config.yaml
norm: "rmsnorm"
positions: "learned"
attn_scale: 0.125
beta1: 0.95
final_lr_fraction: 0.0
dataset: "wikipedia_en"
MLP neurons of a small language model. Each row is named by its layer, matrix (gate and up: input weights) and neuron, and shows model dimensions 112-207. Each number is 128 + 32 x the weight over its row's rms, rounded and kept within 0 to 255. Numbers have three digits each. A neuron's up and down rows have the sign that makes its largest values positive.
After each neuron's rows, "fires on" lists the tokens most often at its 100 highest values on Wikipedia text that the model never trained on.

L6.gate344:108175103137115156140144156165162118104073093088107092088159143148107123152112150168117113174112158145111053133104161127120129105117133151196141132103143141110090157120153089103118137175136132088128123130123066126110146144125092129165127100167074128144111177146103123114053131103144108129
L6.up344:107101143146106140082146104147154132102141071120171152140158155125104149144095110114091125132120158130129106135094171083120110092132069164147098099086115137083088148111221097154154160119150161133094121161108139146090104148132159143156146131146077139133139152117144130156083115112131111141
fires on: "m", "s", "c", "f", "t", "v"

L7.gate639:052189119145090119161147159197123197139149156111115176151116156105150138122120122100132143128178103163116056107135112156139138092104150138109167106173148112165119153128083133073107117149140144166068156113112103099128176165144057104139128130128100183064138128102131122165151105133097135141
L7.up639:096127119142158136080111155144120133133161089104152114212102154139147170159151101145086129166139162121086079093159073175105144105075183069050123101156151123178132092111080126115058131107131135166125169063103122126117138108107083128125123136073144153083163125109142101138149091118159086161
fires on: "e", "if", "at", "it"

L2.gate674:126147088129104076114160116135210108123166172107120096096177133190135126114128101116126133132159122178138136126123187133139128141152162111136111141074043134066109109136127072135143099192072128135080146089138136101113153169143129088135124153117146088118121117084100105132169090084118082093
L2.up674:066116174140165090121127095129107169067150128155131169099143141163132119128110113060100132118122122192108081147127189136120174121153087143092140125176045146111176132119125162123185146091063139106105129156173106188120142131126109063235137146168117091106153088094105094164148176182156159122
fires on: " 2", "ate", "ct", " In", "ment", "us"

L6.gate624:143123193159155088144212113109159115114085117123134117125176115053138125136155136091119124085211126150126101101091133171133115163138123160130133096131139107119173106120103080100122089158109106153114068134142114129081094109154133190099140110103103146161121134167096029179185103113144182158
L6.up624:096141138116115168100157115106099168189105045044138146137108172096151147154211184155105136151140044117116145139116095138203158092127186119124141156099135158149138104123096094099106120151148071145160128170128105092144082125116076089091134133075072122121086084037081102122113131107152126146
fires on: "|---|---", "|---", " had", "|", " which", " h"

L7.gate446:128155149166118101174115205173118118170118100146147159183116116090149142095146156136127081182035116128118107132131058139148121187104150102116171111056183127143095183133099134103145129159113124110128183121119141138099114070172089136134171115148091115107110131147103117175166191155129195164
L7.up446:109164150122163094159061192109161114178113064122151097134169144109149119113160184127103116143139124175152097150125102119126152127081158100073090152130144143152148139103119145127114074154174146126135201169192159120114101091156120160123147161179131144081101128092108108149102141121155129188
fires on: "an", "on", "en", "n", "ith"

L8.gate91:094170063157100159164099117190124128141075109120135101132152129093110167156102150101161148150105135185153148164146128119205130064116190115112146081072181148114170163146084087145104174149125152154086139162140104055054117089121131143138128180140102077073169163138130135115098152075153105103
L8.up91:148132126090138197156124121109071129111170093042137172086153152140113158147163116151163119117107151129142114133108150131143069085165207138133125162153080119184133061101118168153078104120079129120118107124167120150086122107085131069084125099131121167152182126095162115109095133139123068106
fires on: "l", "k", "b", "t", "d"

L2.gate657:128109122134111156118244104122129085112043145122112166136126120180122158122161179169129133092161149132147146132135208129141153095145127126069130123155148126108102105125106138143170194128060160133125127097078143093131127170125123148093133111131117102160116104184141164122079116128078137093
L2.up657:129118185133118135151183169135160087121089123046108139144126112168139142107155181192155125118140133160125152120103202136143046106155130138065129121154159122143101104121103201135118140101079090148105098051106124100131101182143147120027131140129109099162110117114222171089108103109075113073
fires on: "ond", "ow", "ace", " comp", "amp", " 20"

L10.gate443:114105189152180083094147109104177101112188131117157155172136129105147079109119038042173106068157094073161133077086114133080157174149160201159140145108076095146156147135149142175114105165000162098116105193131091149127140079113095104150105121161124157107174157149131143154154148141105166162
L10.up443:137104153163106103161095098141136124167140164173113132096134096080171123192163133167115139113161110144123122152093112149116132082131049139137095107114154099126096147162067151127182133126156123125141099177125146122123182117104057162113180126136129089103131089178077165191125127136158196161
fires on: " to", "h", " th", " b", "her", " Y"

L8.gate479:119171116141089150159119095213116165132067120101066161151104134058123132162139117138143127145124064126161079125102157084127114114135158164122159134060131129142108160113108093104070101127090118149140138121181102073116128120157118100053146128160087126078150090155142094103121099124130113159
L8.up479:124108122136169110096094153119090150167102127108136140096130189145137145150141051095065122148134156107167107146143151144130139133162113140134114159123119187148114115144050140103159069083173111136137129062094130135160116072132090114087138125102137100141107084146121153191108174116124131154
fires on: "at", "h", "it", "ur"

L6.gate237:119127122168104135082092063169132116100104114116121126119139079097155087112173147143094136115148167080084134101132167160128069144160185140066146113133133139091119151119116123106081106118147106143047098053208121097083124109194157097125101113077093152126094143114116165178143147139174109121
L6.up237:129115117129146053141152125119063183074157138104110111126140093116088129124125129162079099129116124164120094133120078116145118104163137120077110076154119134065167139118091091082102123196161113128101097102150069133054119132125122161121118142091105080122140187156177119177173198121185145163
fires on: "ing", "ed", "at", "ist", "f", "s"

L4.gate331:061128116132102148147127083149182144115092144178128111126152138025128141148139118057074132137114117127128114107124103114125167161133087096139146194105108131064120104123056201121146198141092157116117131051093158130121139128058141097163129136137128083114190134086226203092182145102222128106
L4.up331:117121140130088122139121112161116116147132132119130074160111093076109139136216078135168120137128135087132123111144115134102156128160140129149123194141145136081116118123082134115115159165123112126105149070118121190143106119126145064133128130120119101119159147147166184081124167106162143134
fires on: "ist", "ad"

L8.gate127:090171077134084108127080121204166137159126096120121175098098117116132112162121100089112150213106136158138103111144152094162166148099117124069143150146102145126083137080142105045161118159136131097130182152167128094109131091165099095141185138155075111061128091132091089103089172117087163082
L8.up127:105150143090088085160144167110112115109082103128108099110083083063135137124138167130123136135109120078123138133076114150118111094149170063118113143096124133132166152132149139110120113153141129153115101189143129136140073142128164172112088153123148121156144086113112144096086123100095064211
fires on: "ew", "her", "ic", "n", "an", "at"

L10.gate457:125109140159135089147108124136189137112156089084156123194128083109132146078112032096149166138100127098160182075094080124181150143083075088131147112102126141184158142116172095106166159159114117106164194139176122126092126107164107130142079084152175123090072140141102132102162064152115131118
L10.up457:119167120111146144152100080170111165140126117174137153119110096109144133135143134135100143141112105126113137098111139129146143082104109161160144108111165082143066207154057129127161060067167166123119104171177143125108153119119124162128134134164158079126153130118161188100127086152177155155
fires on: " b", "b", "oc", "r", "op", "h"

L6.gate189:126125112128184075073190152150140156148176168067109194159112120060132120076147137119160136145106078156164112137144116175132118192076092105125158116170078140101204121130170119075107095141065156162099156176078125107153105106131141072077156117139049148159156108099162115154131145127114121050
L6.up189:156133066142130081108172105102093158132176152124145142162135120149092128068224100154173126135134133145114115164164096221031100131170154121144132153164144143136114173180120158102084128101110141141133137204183148113151144123107145063104142111185123134126105118175112126131112122193145115122
fires on: "v", "g", "f", "er", "a", "al"

L10.gate392:133158068126090152149151139100108173162123103139146132115150130192107099104086148138156125135133127120174074129078116141146182125078141136136083126079144132115142152192083148182146142164135148134094095114121077111145201109101123125177099110077116131155095101153167204154122074135135112107
L10.up392:173155092126122097153114126094105137128210152131127147119139116155139153152127160162109146152137112112114151129063119117045148078133063142140105097110144070120149128133110178156077174130149098118057132088122144162129150133152112077165102144161163156135115156100136170154089114155109079110
fires on: "end", "c", "ul", "ur", "id"

L2.gate64:153171092136138051139126115140169108129067129168131147143158173165130122132129124100102125153084124140113156112144129125125069131093165130081130150154160126142118129129126161125066137085127116131141153187117117093135191192157137143161125158126113100158114135200101113101140133184162174048
L2.up64:147121076135084027115026180140173109163143124080125091138103116100127124128092153135141132153102127166129082127137158126122131133134153139102127129073053119131126130126129168125186106138165076128111133058094147147125156150149128141147135118137134141101084146121138102094117137202151183180
fires on: " s", "lect", " cl", " F"

L6.gate634:120130151166130103150184136140090133097157108108115138153082092109108114144128133142069118107143096114112079101153148141149103160144096123085143196103105143105116134118137087138090171182173130121109113092163133144098132153110107168127126121079122172118112222164070100151166144143195162135
L6.up634:121131108166124176177202146162111157092105116107143128098108121126098126175139134123069077142118073120114143133144139129155107159161105114085155157071128165123119154137157093168113145122144132101132101073165116147058085124134110173113143109072094165162120173119086099174124129118169141133
fires on: "ed", "an", "f", "en", "own", "g"

L7.gate101:096125089106118168171139146129115081089196125096139057117115094077121169214113102129142092200074057111125127117130081203083121073081149130094120105121089139177145169136123191141090154135090131126176133133153116117115058098141148098122147128146121069087146077091124122125100126160119114150
L7.up101:075132156137139126119147120183136051153125097115129189124117173083141153186121128074185148156126106129127164149142123180172130108068139161064130157140148136198142089155122159145090155106096106097129105155095101158127138106125118128118111142169152087104157152104104075157123156084100157180
fires on: "an", "-", "d", "l"

L7.gate459:193161077165092137126086152093152123103155134126139177108160116104143094136070158120154123140115126117138115128175119152197103141128149108077145133130163121139162165123133096110116118158124143156054162164154170103075156161136104113190150116126086129148141139094122111128129164135125113110
L7.up459:133159129149069144146127137118163109126119101076129127093094129118151089158149116188187119135145104157142114117093124144116082103135118132108127128128151109199155113115131140103079128167146086095138127133139122124073217183141066169171131090128108146122120212161188133158114196151114105161
fires on: "e", "'", "k", "y", "ame", "b"

L4.gate436:123123148116187120105097138101185128102094141122117176128133156233131139102133082050153102136127129188127126185132164122140161130141084149074121131116108135105140137107169076115137162130134081131186138064197097077116125137134124169130108137143100164123207178092131097145096089131136124091
L4.up436:080146162114112117113131093128118125150181148183131111180133148125137129155000153147110148139137136143128117140117120139137170132189133137150126152131070135139126112147103178133088088213135100105058154140085116207132145135178115100102131162120144077156070102107098130167076155184109126166
fires on: "us", "is", "ight"

L6.gate598:137124155132122157146189131115098134062154093125148104131152162058134136131097123173158090139128159120121109160130162072126165144115121131121124143134127091071129102117094105139104162122153102138106107073114091173039161134126118141107141140097116100143165197146120071117167116101144175134
L6.up598:161113139154122155143164137140083153078130109104113108154142159105159106145101106146135113177107095120137151119166123075173122147105090156129133164147135100133137102127141107121092186112134101110152095064185055127081168123144111077085123146109068085119172210170093075081176121111149143138
fires on: " 1", " 2", "f", "g", "ld"

L8.gate0:067162135131121059115108183203172126162123087097157138129158088130140090112142076123129116132147163160139097135114112087128063173140139113214133137151100085104107161156121175106120185162107103106126124093152112113056124101129115076108113112076145126154099144154067165099084125099103093087
L8.up0:130118123157101117120131100123144203124161080150125181127101189193096210197163141129145124104157138115101138122097168113115159094105164132180160178087127091140068115140175163124115143094162135056160111111160140155110062175126149171144141145097197140123115141092121157157101057135124099138
fires on: "f", "i", "ed", "ew", "am", "m"

L7.gate197:137185101136130117097123129127205113180155099127132093118199086208110100143094139165133108162120090187136144118134120125153164159109083136139150102109151159117120140109118103088142196143149119145132145115155108096125091125117148148169130116093096167168082205089125148168070121145091111128
L7.up197:131168135148176094137102079108148112190108102122155118154119157128070134134141185145078085204121121129138140115126099101115184101107173175121147101108159092163105090119183143111144129107110127078148194114209124144181119159134056138107115132112096072133114101084104164073128071117111101153
fires on: "m", "f", "V", "t", "l", "h"

L6.gate317:097138148134112138146164132208120122110170158077147169100088095133102153104185161123193143204073109180114100118154100154150166198109187117107108192111129165158169151133168136095105130106120130111165210153148156118138105124110145120087137134162070140148134145121079107073145153185141091181
L6.up317:114149115141133115129183136114124101137192141070139199137129089098062141080147155085142119181119110138147105099154112179123158185123147124129116196142106147186128174123139152085117130058156156098140232190113155141122110183149158140093156105120127182138094144126112111115151123200094133113
fires on: "a", "i", "v", "z", "us"

L4.gate702:146087157130150117152197095172116127076125146139121105087170030135135124140143117118148120049178181135134129133157193179112080214125158188186120152150119122137143129122145136160137167134127150107116097115130153124119165142123119138122119113144116111200111120136124094112143132127159129080
L4.up702:157088155133179097133158104164145129122136159153126145113142031151106113162121129077119115079179173134136174133174236163096114182127124177123126169101084138125155123131143104176149122134122166117135090145121150137109140100142128147133119084174111106148154099148108146146096100152132154058
fires on: "\"", "-", ",", "ion", ")", "R"

L6.gate138:112110156128184083119158109133138089087138144148132064156133025097142111106120169130120122073228164184106108120159118154133086126115219194112137140144143070142135148076122111124150165153096119079105108142166116143099178123131125056186113140105175146204115125216068135190147089126176162088
L6.up138:128132153130155124093089103107131167141136124158134171122130088164133138129142168105139136078140128087094137103137142155113082151103154157159117137095144144149167166149031029091105112134157152114072089194117102087159147132165171082159161122179109089111151173140149156105041102152083110126
fires on: "\"", " by", ")", "ore"

L6.gate180:181140113136109128153080081124161180127160198158127114145159044180131122121179152084149145091160146147092103134120114163141064161146174159186103113114072153130113185145121191110105077107120179092049098153154139159111089128111143108133123083134135116125099092160140118108103145213093117150
L6.up180:145125108126186108180112120110138151127196175114124106145139089114134143102168175094114139177150132127107101112151092138110140112108197111061148141158097104120175151145057144146097117120115091099128133066089091121120154099157098080161124094109063116170117131225093076115150125162055116132
fires on: ".", "es", "ies", "ide", "ab", "\n"